config = dict(
    d_model=256,
    activation='gelu',
    rope_fraction=1.0,
    qk_norm=True,
    bias='none',
    tie_embeddings=True,
    warmup_steps=142,
    schedule='wsd',
)
MLP neurons of a small language model. Each row is named by its layer, matrix (down: output weights) and neuron, and shows model dimensions 128-255. Each number is 200 + 30 x the weight over its row's rms, rounded and kept within 0 to 999.
A block is one neuron, or neurons of one layer that tend to fire together. After each block is what it responds to, as a language model described it from the Wikipedia text at the highest values.

L3.down139,227,214,225,147,202,207,234,194,265,171,224,247,207,240,175,210,168,185,219,268,205,213,251,212,169,188,187,146,208,137,196,192,228,172,186,205,172,201,218,222,211,169,203,230,190,182,180,162,228,183,213,223,180,195,192,195,209,124,184,133,148,252,182,222,186,234,251,252,170,222,178,175,217,216,134,224,155,223,221,142,235,194,266,208,187,169,172,221,232,243,194,212,198,249,175,162,188,175,157,227,157,149,224,143,235,203,266,221,236,214,183,217,199,189,229,204,210,190,186,203,177,168,203,236,181,166,177,208
L3.down177,183,178,161,172,265,166,178,188,181,184,237,195,191,208,190,265,211,172,228,228,187,258,209,200,200,172,190,214,232,214,257,156,190,215,216,204,180,206,197,195,181,219,195,194,194,187,190,219,214,248,175,172,255,191,266,204,239,165,241,244,223,252,180,182,154,223,180,219,172,182,261,206,208,238,186,224,206,209,204,264,179,200,192,254,161,186,262,225,219,201,202,185,212,217,161,162,232,187,228,177,180,218,210,240,167,152,209,139,201,213,186,209,200,175,140,177,241,186,286,222,208,188,167,210,288,219,154,187
L3.down367,201,220,228,206,280,262,186,163,230,190,194,207,145,197,227,168,216,216,163,152,151,198,218,235,163,122,186,161,175,244,197,236,200,185,223,252,215,206,168,174,242,164,207,240,216,199,227,216,247,197,163,237,209,266,183,141,182,198,165,124,172,154,217,234,173,218,173,163,166,180,185,160,225,207,210,211,173,178,199,192,210,228,232,161,234,199,195,195,177,192,209,210,201,178,183,202,206,196,230,233,155,192,230,181,184,181,248,195,184,213,171,185,216,203,222,189,131,245,148,186,178,199,236,173,256,203,184,257
L3.down612,232,194,150,161,173,239,198,204,187,189,194,217,180,198,174,143,138,206,255,214,154,201,200,189,192,205,167,187,193,209,219,214,198,171,251,254,193,189,231,201,171,215,243,215,214,233,224,193,213,207,199,228,189,222,273,178,211,147,237,206,199,210,171,131,210,208,194,163,205,199,233,244,254,187,170,210,226,179,162,159,176,231,205,200,168,159,161,152,191,203,218,133,228,187,191,217,224,236,223,240,272,185,135,191,189,138,228,200,225,171,173,147,235,186,205,254,193,150,176,219,214,204,222,191,210,201,204,236
Description: Prepositions and S-name pieces. Fires on phrase-opening prepositions like at, by, for, during, and on the second piece of names starting with S (S-ant-a, S-ey-chelles, S-er-gei).

L9.down129,193,245,191,172,179,204,237,203,209,183,145,230,201,164,202,186,158,198,169,177,206,214,175,204,206,127,193,179,174,198,174,170,148,180,184,226,151,176,205,201,167,172,204,202,240,220,240,193,224,245,179,189,234,252,207,242,207,160,209,172,186,169,188,181,225,186,187,297,243,208,210,264,221,157,192,209,194,190,205,146,162,164,197,236,216,228,191,175,192,227,211,228,154,154,207,192,201,233,167,173,267,154,183,193,256,209,197,221,221,173,195,176,137,249,180,217,208,234,180,155,196,141,194,254,195,257,202,225
L9.down199,184,201,196,238,165,212,240,215,222,199,156,200,186,146,249,199,210,193,224,238,217,176,225,105,231,222,205,212,216,215,255,163,248,206,180,191,209,197,201,214,227,175,193,231,246,215,240,170,226,139,196,199,173,235,185,133,246,190,215,227,198,218,187,264,189,202,234,247,227,181,213,234,226,189,237,296,206,213,211,185,163,159,240,201,187,214,155,208,201,237,190,152,165,191,171,202,267,221,175,161,155,212,264,196,204,153,190,124,148,175,197,201,219,183,157,204,214,232,199,170,195,154,256,212,205,169,217,207
L9.down478,197,222,286,242,238,170,205,196,196,219,260,207,214,186,227,209,261,190,280,187,194,200,228,206,254,149,142,205,214,213,154,176,198,210,171,199,214,119,188,199,232,192,219,234,201,231,206,165,242,191,207,239,161,157,202,154,213,195,171,185,165,207,211,213,246,238,179,214,228,180,181,206,189,235,204,216,220,187,196,211,187,171,204,180,205,222,126,166,175,181,195,229,204,190,181,268,220,134,253,195,164,192,209,158,224,148,218,214,220,233,143,202,248,174,244,169,170,227,230,244,202,182,220,205,147,208,233,248
L9.down600,155,188,221,197,185,216,200,188,237,206,216,229,181,225,212,172,217,208,202,196,238,222,206,235,207,171,221,166,207,146,189,203,169,265,227,204,195,149,224,236,236,218,204,204,217,193,181,190,192,167,173,146,169,199,205,207,170,198,206,201,184,206,237,227,215,179,212,250,194,180,216,143,212,176,179,212,156,210,140,201,157,225,239,173,164,190,159,128,192,155,195,189,204,182,225,192,146,190,195,239,217,168,193,212,138,95,223,206,239,209,174,223,235,159,196,223,199,175,211,202,252,233,173,233,242,189,274,229
L9.down632,186,185,191,220,181,194,208,207,183,127,200,179,166,214,194,138,162,207,237,212,196,211,217,219,162,245,249,157,155,172,194,165,194,198,195,205,223,185,212,196,165,154,224,179,186,209,258,106,186,183,191,220,203,201,178,189,223,199,175,167,195,182,186,199,244,171,215,162,221,197,175,207,185,179,218,194,243,268,254,192,157,240,201,200,197,226,200,230,234,180,202,218,234,186,218,211,177,210,223,220,253,184,252,207,240,160,201,173,204,228,164,177,166,216,169,127,165,165,199,209,191,152,157,232,141,174,186,204
L9.down660,205,179,173,184,209,213,198,183,176,191,204,192,230,246,194,189,176,127,202,259,170,127,194,200,203,220,215,169,205,196,178,203,137,197,160,205,198,240,247,165,167,195,240,242,235,264,177,229,226,160,187,204,218,217,287,197,211,197,255,211,204,176,195,101,205,216,158,222,176,215,248,207,181,87,165,204,195,206,176,195,211,193,186,179,139,239,158,216,168,248,163,174,165,154,157,212,168,192,172,205,207,189,254,178,217,206,199,174,220,263,194,184,179,230,196,259,177,271,233,199,203,212,194,146,232,198,204,216
L9.down801,214,154,211,228,153,198,217,174,155,177,234,197,216,264,207,230,148,217,260,232,185,204,180,182,239,191,247,225,167,150,215,236,177,132,231,271,204,158,160,158,202,197,206,250,193,206,196,193,252,222,193,194,231,254,181,179,227,193,222,186,167,239,199,222,168,150,220,214,187,191,193,224,246,194,219,214,229,230,195,208,148,194,158,222,154,267,206,217,243,237,250,148,178,198,219,172,204,216,221,172,235,171,236,215,237,173,183,174,139,209,209,179,189,151,182,211,181,229,203,225,199,192,191,212,226,171,167,181
L9.down885,230,238,277,160,192,222,197,136,197,247,247,225,154,224,187,219,169,239,191,158,200,183,192,255,246,169,218,219,228,186,206,130,194,130,225,192,230,142,135,177,201,153,172,256,168,239,199,172,219,168,167,211,237,252,181,236,246,184,208,244,163,194,202,213,198,184,176,188,177,201,184,219,212,197,217,215,227,175,242,223,219,179,220,186,204,225,213,193,199,169,172,273,188,181,239,204,219,173,156,189,213,193,247,211,239,177,183,199,213,224,198,201,212,214,194,190,205,213,224,223,200,200,223,215,218,180,192,175
Description: At and st- word starts. The word "at" in phrases like at least, at that time, and word-initial "st/St" pieces such as Stage, Stoker, Constantin, standings.

L9.down85,176,209,156,218,196,192,209,168,161,234,209,207,218,185,221,166,189,175,177,184,207,296,206,243,281,213,207,221,219,215,212,174,203,209,239,203,194,254,220,258,220,177,225,259,165,200,224,230,246,175,208,199,195,184,134,196,229,184,202,228,171,208,180,230,181,249,257,251,207,214,224,212,255,177,182,172,153,186,222,239,186,265,199,182,195,152,217,163,156,150,193,162,152,181,232,201,183,158,165,198,191,237,217,205,178,180,181,224,220,256,210,177,120,146,165,154,202,213,210,230,189,200,221,179,223,205,166,189
L9.down432,163,201,205,208,230,246,197,170,185,204,138,209,254,169,183,165,199,236,278,167,185,182,211,167,170,236,179,157,209,236,233,196,240,216,200,246,186,237,211,195,185,184,193,211,199,257,187,285,195,223,213,211,205,203,206,139,205,210,205,236,182,202,173,202,212,220,252,225,177,186,168,199,228,222,219,211,137,153,217,232,167,189,202,132,245,243,191,240,219,221,212,185,165,155,168,219,155,227,139,225,187,223,216,206,159,206,210,204,184,208,227,170,209,162,204,271,193,215,215,217,248,210,238,174,229,236,171,203
L9.down583,210,157,228,186,140,173,179,210,187,195,222,230,170,199,198,219,223,240,160,219,185,166,248,186,226,126,173,188,190,223,219,209,253,173,148,157,213,167,168,236,268,198,188,213,180,176,212,214,259,189,176,197,176,169,231,187,197,165,175,158,242,206,219,231,254,233,152,111,192,222,204,189,180,188,211,187,224,198,204,218,214,148,172,209,217,236,185,182,201,235,243,181,223,197,185,219,189,178,208,218,224,182,195,199,211,205,176,176,223,177,178,232,211,234,249,194,181,151,196,208,199,176,127,218,196,224,223,166
L9.down708,188,231,287,199,199,189,257,220,167,154,151,215,177,218,237,147,224,219,207,254,211,229,181,164,218,184,187,190,185,248,180,214,178,228,233,182,235,244,213,170,158,143,176,219,236,211,188,266,182,187,163,173,236,208,196,179,178,282,151,197,173,200,179,224,176,182,189,224,209,211,203,209,213,174,176,133,225,190,187,175,216,222,152,194,244,175,201,192,142,190,214,188,272,242,200,190,206,260,200,198,177,202,232,192,163,195,179,184,176,210,160,198,146,171,144,223,210,186,230,211,249,217,212,194,240,204,174,167
L9.down771,194,210,225,213,211,171,285,144,174,150,219,225,178,181,252,202,194,183,163,191,199,278,194,196,206,173,203,244,211,195,208,166,196,176,178,208,182,206,255,178,220,162,248,182,162,175,163,175,206,216,171,206,170,207,204,269,190,213,220,191,172,202,168,130,204,216,192,188,213,228,154,183,203,192,218,196,230,195,234,179,120,238,201,217,278,207,214,211,132,216,297,268,167,217,204,172,185,244,198,216,238,134,236,240,203,227,195,211,217,243,163,177,188,217,223,172,171,180,262,224,160,177,173,205,226,146,194,177
L9.down855,177,148,242,181,222,156,167,179,150,223,214,222,221,178,223,194,266,172,221,253,175,242,228,219,208,192,221,172,204,228,184,205,179,190,205,237,205,197,162,184,229,275,184,215,170,186,208,197,219,185,153,200,179,196,199,170,201,148,208,175,165,213,207,207,211,179,264,169,186,238,222,259,161,177,183,212,219,185,257,227,156,225,258,135,223,191,194,170,224,139,154,235,158,169,177,208,228,205,163,177,218,138,187,203,199,226,198,183,166,219,182,198,231,168,227,125,235,231,193,227,234,206,292,208,202,135,193,187
L9.down878,202,191,167,189,225,214,164,153,126,179,257,208,224,212,208,204,215,211,210,189,210,232,171,243,208,196,217,212,199,169,185,214,184,225,164,206,223,209,170,253,207,201,180,210,233,194,205,184,219,237,222,210,188,193,188,179,173,251,219,204,189,173,180,268,192,258,197,155,195,208,224,184,244,185,177,195,187,243,246,201,180,216,186,262,197,149,183,198,161,234,185,171,193,210,278,229,149,158,229,170,204,224,220,184,251,138,216,201,150,159,241,245,160,185,192,205,232,215,138,169,252,177,190,176,221,185,195,173
L9.down931,178,169,197,180,183,172,215,160,198,234,246,221,206,205,263,218,175,202,202,241,181,239,204,139,186,176,143,185,238,182,213,181,273,191,194,212,227,193,122,207,204,181,248,207,181,214,187,179,198,260,172,155,224,228,218,174,234,254,230,225,173,202,177,207,163,175,135,211,234,251,240,188,188,210,249,223,200,210,183,223,228,208,210,202,240,161,187,149,248,209,232,202,195,172,174,199,175,162,248,138,142,191,208,186,190,194,207,199,226,185,189,134,197,212,210,187,227,252,180,173,251,189,198,206,180,193,249,198
Description: Compass directions in locations. Compass-direction words (south, north, west pieces) after a distance or locating verb, as in "34 km south of"; also weakly word-initial fragments like g, be, re.

L9.down219,217,199,199,257,166,160,212,196,203,187,158,212,242,180,210,207,195,253,195,222,255,226,191,214,206,204,193,186,224,225,187,178,235,209,213,219,220,216,223,220,195,216,235,230,199,222,224,162,195,228,151,229,170,239,212,200,175,177,171,202,119,197,238,209,179,183,219,160,245,167,180,206,150,178,173,150,216,178,212,165,360,183,188,194,187,183,249,164,208,221,196,248,179,190,186,171,173,207,233,221,221,211,118,176,209,227,208,173,183,192,174,213,130,212,200,157,185,216,204,217,221,230,181,183,140,178,191,224
L9.down287,224,206,147,233,183,235,177,205,181,221,193,235,178,140,208,187,231,177,208,179,206,278,218,217,180,183,191,236,233,146,254,161,180,230,197,209,195,151,200,192,235,212,254,201,152,200,201,254,203,191,197,231,228,201,174,202,176,225,178,188,179,262,190,210,131,189,174,193,217,103,184,205,222,202,197,166,206,210,228,175,173,183,221,200,222,181,165,199,218,225,230,260,194,186,200,199,209,233,248,170,144,214,182,206,200,157,224,173,198,152,195,249,203,239,172,198,224,220,154,189,221,233,192,153,185,186,255,196
L9.down418,202,186,160,200,164,164,297,178,220,205,148,214,253,181,196,208,219,219,229,162,247,198,216,213,179,253,230,173,219,262,184,253,222,210,212,187,156,229,155,189,156,189,204,200,227,208,195,165,209,229,200,207,203,166,129,225,155,171,219,193,177,210,192,186,172,228,214,249,227,218,239,158,226,196,181,122,165,162,121,221,191,233,163,218,212,170,188,217,160,184,211,231,202,208,205,202,245,235,172,189,201,193,185,154,192,188,189,224,222,236,240,218,229,261,247,228,194,208,253,217,209,189,163,222,189,165,167,241
L9.down564,208,215,177,221,189,166,201,240,211,182,161,213,187,199,214,197,191,207,191,174,230,226,206,228,238,234,224,163,225,193,252,229,175,131,284,215,250,177,132,239,169,204,205,170,237,243,175,161,199,250,235,180,218,175,239,221,197,186,169,163,255,207,205,171,191,212,196,184,239,231,194,231,217,165,273,186,167,184,174,178,182,201,233,185,215,235,205,169,211,196,224,216,177,214,109,171,213,232,190,170,209,219,201,228,200,209,200,222,146,219,218,201,141,207,148,159,236,200,230,214,220,155,144,214,204,157,263,221
L9.down791,217,181,187,214,201,177,219,186,204,227,202,186,215,203,198,257,217,168,220,127,276,196,198,273,215,154,222,228,232,215,194,154,232,241,168,245,176,238,253,260,242,193,199,192,216,217,188,191,199,206,174,228,176,202,134,179,182,231,179,225,226,244,224,228,159,173,233,180,197,185,188,178,221,197,196,196,188,200,124,171,302,185,237,158,179,97,205,169,147,222,147,187,191,184,207,182,212,205,225,175,202,175,208,177,194,192,212,185,197,209,175,165,221,188,225,197,216,221,213,217,172,170,175,224,210,169,171,232
L9.down873,213,218,222,206,185,221,233,163,251,277,159,167,197,196,243,204,183,188,206,231,234,138,229,251,187,225,197,199,250,236,182,157,194,215,217,247,247,233,222,229,192,178,191,167,169,256,190,171,180,245,156,238,169,195,180,253,175,191,228,181,222,219,219,297,187,184,244,190,219,228,168,164,189,211,216,202,199,157,185,170,244,208,210,166,219,165,238,212,173,218,190,212,204,185,176,220,211,252,227,182,162,191,152,167,162,148,169,207,152,191,183,186,174,239,202,193,157,215,178,276,245,200,213,187,164,233,178,186
L9.down877,195,203,190,190,175,197,212,211,188,172,149,160,179,208,198,182,261,224,200,148,222,225,182,147,229,210,207,238,207,173,173,192,167,228,277,181,211,197,192,199,222,212,250,190,196,186,225,134,199,209,231,222,221,241,199,248,208,191,204,197,278,204,158,238,210,232,210,237,228,226,243,158,213,248,220,220,145,203,175,187,156,210,236,216,143,181,179,199,229,271,173,221,213,216,191,212,206,221,156,164,227,284,196,224,173,219,191,188,238,175,220,172,200,228,179,170,228,181,184,183,242,170,224,226,202,157,208,202
L9.down966,223,188,207,168,142,210,204,186,205,211,217,188,236,257,226,214,227,158,190,176,178,169,235,202,181,152,127,143,189,255,196,150,176,191,201,209,198,186,181,223,224,233,170,246,219,177,201,198,223,150,171,213,249,192,240,151,151,170,231,233,197,223,198,219,237,213,206,156,184,168,189,226,265,158,247,217,230,177,211,208,158,203,173,173,218,219,215,201,234,209,163,166,208,218,175,197,189,171,213,222,171,223,177,225,178,217,201,217,216,187,190,145,213,178,273,203,210,174,216,171,186,192,203,255,182,233,144,215
Description: Surname start after headings. Fires on the first capital-letter piece of a subject's surname opening a biography section after a heading (P-age, H-ill, S-carville), weaker on spaces before numbers.

L2.down261,183,192,187,133,184,204,267,132,231,169,190,167,158,213,248,213,199,236,226,207,212,167,249,194,148,245,159,159,208,195,243,187,192,195,217,224,199,193,178,183,194,173,198,194,193,259,193,222,217,219,202,269,206,169,195,181,163,183,191,206,154,207,195,135,121,174,208,150,222,215,222,226,214,173,172,241,179,190,191,232,221,198,190,183,236,225,136,235,125,257,226,223,248,223,234,206,225,169,253,234,155,243,163,240,234,219,188,178,226,211,209,203,208,172,144,175,210,246,193,227,135,194,180,188,226,197,185,197
L2.down951,237,127,184,116,210,208,302,160,252,205,225,198,186,163,190,191,202,170,203,194,169,179,247,163,188,214,226,165,219,196,209,180,210,195,242,231,178,215,164,242,185,201,206,228,166,244,205,181,211,195,179,237,169,163,168,225,235,214,175,245,173,165,169,178,182,188,185,215,229,170,250,133,141,147,149,243,195,203,185,204,184,226,158,216,224,223,187,223,205,224,241,236,185,221,210,164,206,208,252,211,171,217,180,195,151,201,245,198,193,186,177,256,217,193,213,203,178,230,165,153,248,194,162,228,265,211,178,175
Description: Split-off initial capitals. Single capital letters split off as the first piece of a word at the start of a paragraph, heading, quote or parenthesis, e.g. D|ue, G|ameplay, S|hue.

L2.down50,179,241,199,171,187,155,222,172,226,195,206,233,166,200,251,216,184,168,211,131,187,135,262,194,291,133,217,227,213,162,209,218,218,235,189,160,199,191,180,221,222,201,200,195,209,245,157,219,235,232,163,189,174,177,164,229,245,209,183,179,163,211,160,212,174,212,197,220,219,183,225,179,162,203,236,229,215,175,181,172,280,222,207,217,200,227,247,236,180,239,181,260,211,215,166,215,154,185,169,244,148,194,157,174,216,245,194,201,180,231,177,196,201,224,193,182,218,243,162,207,223,193,156,173,229,210,126,220
L2.down805,190,219,202,205,220,225,181,242,179,165,198,218,164,174,195,155,168,229,223,163,186,222,183,217,219,232,269,161,195,134,204,179,189,206,170,179,230,238,198,195,185,174,192,163,213,249,211,248,220,255,172,169,235,176,206,223,204,236,180,204,220,175,171,171,180,212,201,236,180,225,149,222,207,179,205,164,244,214,236,206,246,265,232,186,207,209,169,214,190,216,192,161,178,185,174,130,231,213,139,185,160,123,166,211,197,219,185,239,214,123,182,181,222,193,154,196,211,213,180,257,256,218,242,217,206,245,202,200
Description: Word-internal "r" after a capital. Word pieces just after a split-off first letter, mostly "r" completing clusters like D-r., b-r-and, F-r-unze; also Dr, No, str.

L3.down264,145,268,189,213,220,244,148,184,135,240,195,216,204,133,263,216,159,170,206,218,206,245,160,200,147,232,200,188,193,204,172,244,202,218,252,165,212,227,222,166,220,190,229,227,177,217,178,171,209,237,258,162,152,183,224,150,224,212,219,179,169,208,178,168,180,185,200,241,164,247,220,193,210,166,237,258,212,236,263,156,160,144,212,169,244,126,202,181,200,214,185,185,203,212,197,190,182,230,189,191,254,147,214,214,217,202,180,227,206,211,183,215,232,246,151,165,211,175,220,202,221,184,224,237,233,232,232,192
L3.down329,194,184,205,203,249,215,177,166,125,163,143,179,215,165,179,209,198,158,185,253,224,240,219,225,229,176,256,191,185,198,214,201,188,236,226,240,200,207,242,214,176,223,160,177,148,211,161,237,219,245,240,216,212,141,204,177,204,192,182,174,237,225,217,199,201,200,234,199,248,165,153,189,191,233,205,196,149,145,210,215,241,199,168,145,236,239,171,249,213,196,214,145,219,197,215,178,191,179,229,244,255,215,185,177,176,196,250,191,165,171,206,213,230,146,197,166,247,193,180,143,200,183,234,200,191,250,258,174
L3.down667,186,168,222,220,200,250,175,229,174,219,192,120,231,203,210,166,228,229,218,210,232,203,184,168,222,178,134,168,216,224,201,192,116,176,227,215,203,141,234,253,238,225,203,190,137,181,211,204,188,256,165,255,200,212,245,130,197,251,224,227,196,234,215,203,202,157,207,237,190,210,256,234,249,194,213,236,169,205,215,194,137,246,213,165,142,243,189,205,175,193,160,148,220,189,183,158,224,148,186,199,203,186,136,242,239,217,229,218,224,238,222,209,195,213,152,224,178,204,218,178,157,179,223,189,242,242,198,184
L3.down672,254,185,212,233,243,237,233,171,170,223,233,202,193,204,198,227,218,235,187,213,205,199,238,205,257,158,228,128,225,172,264,207,206,253,246,248,157,284,198,250,291,225,132,172,248,198,168,254,194,183,180,185,238,145,207,165,191,209,227,192,152,235,183,188,225,227,155,192,201,201,147,166,210,221,216,180,205,187,154,201,249,222,212,214,241,186,190,183,198,228,217,162,228,185,149,108,149,190,169,236,167,194,198,192,131,207,213,198,169,183,243,189,206,179,185,205,190,225,205,172,201,172,188,166,174,167,234,158
Description: Word-completing suffix pieces. Final subword pieces that complete a split word, strongest for "ast" after "e" in east/eastern, also northwestern, Central, strategic, enthusiastic.

L2.down81,182,202,201,188,196,171,173,216,173,211,179,185,204,198,203,203,179,223,182,214,196,226,178,211,185,209,200,189,239,214,187,159,193,133,155,197,171,128,181,258,237,236,194,246,194,203,155,195,170,162,177,215,160,239,140,172,230,180,223,221,218,233,216,208,172,200,209,211,202,221,195,198,202,188,178,198,207,181,212,224,191,195,177,169,250,198,174,248,147,202,249,181,173,177,171,193,205,244,116,206,197,221,208,164,194,235,220,235,184,197,219,204,201,177,208,161,243,270,179,203,181,212,183,207,193,261,213,180
L2.down562,135,257,202,191,180,232,254,206,162,148,167,228,185,112,162,229,205,171,195,203,219,218,190,242,204,199,192,188,205,228,198,150,155,225,152,173,208,207,197,242,206,224,170,214,247,167,253,232,183,204,207,213,231,151,179,168,219,263,194,213,229,247,198,280,252,183,185,236,205,172,205,222,208,197,216,150,220,232,175,144,147,183,202,213,245,176,211,211,224,185,176,146,193,153,208,181,154,198,205,207,166,235,239,237,175,260,165,196,214,191,159,245,258,197,142,187,201,180,203,201,187,163,245,149,206,190,171,219
Description: Second piece after W/E. Fires on the second word piece after a split-off initial letter, mostly W or E, as in W-est(ern), E-ast(ern), w-ild; weaker on other mid-word fragments.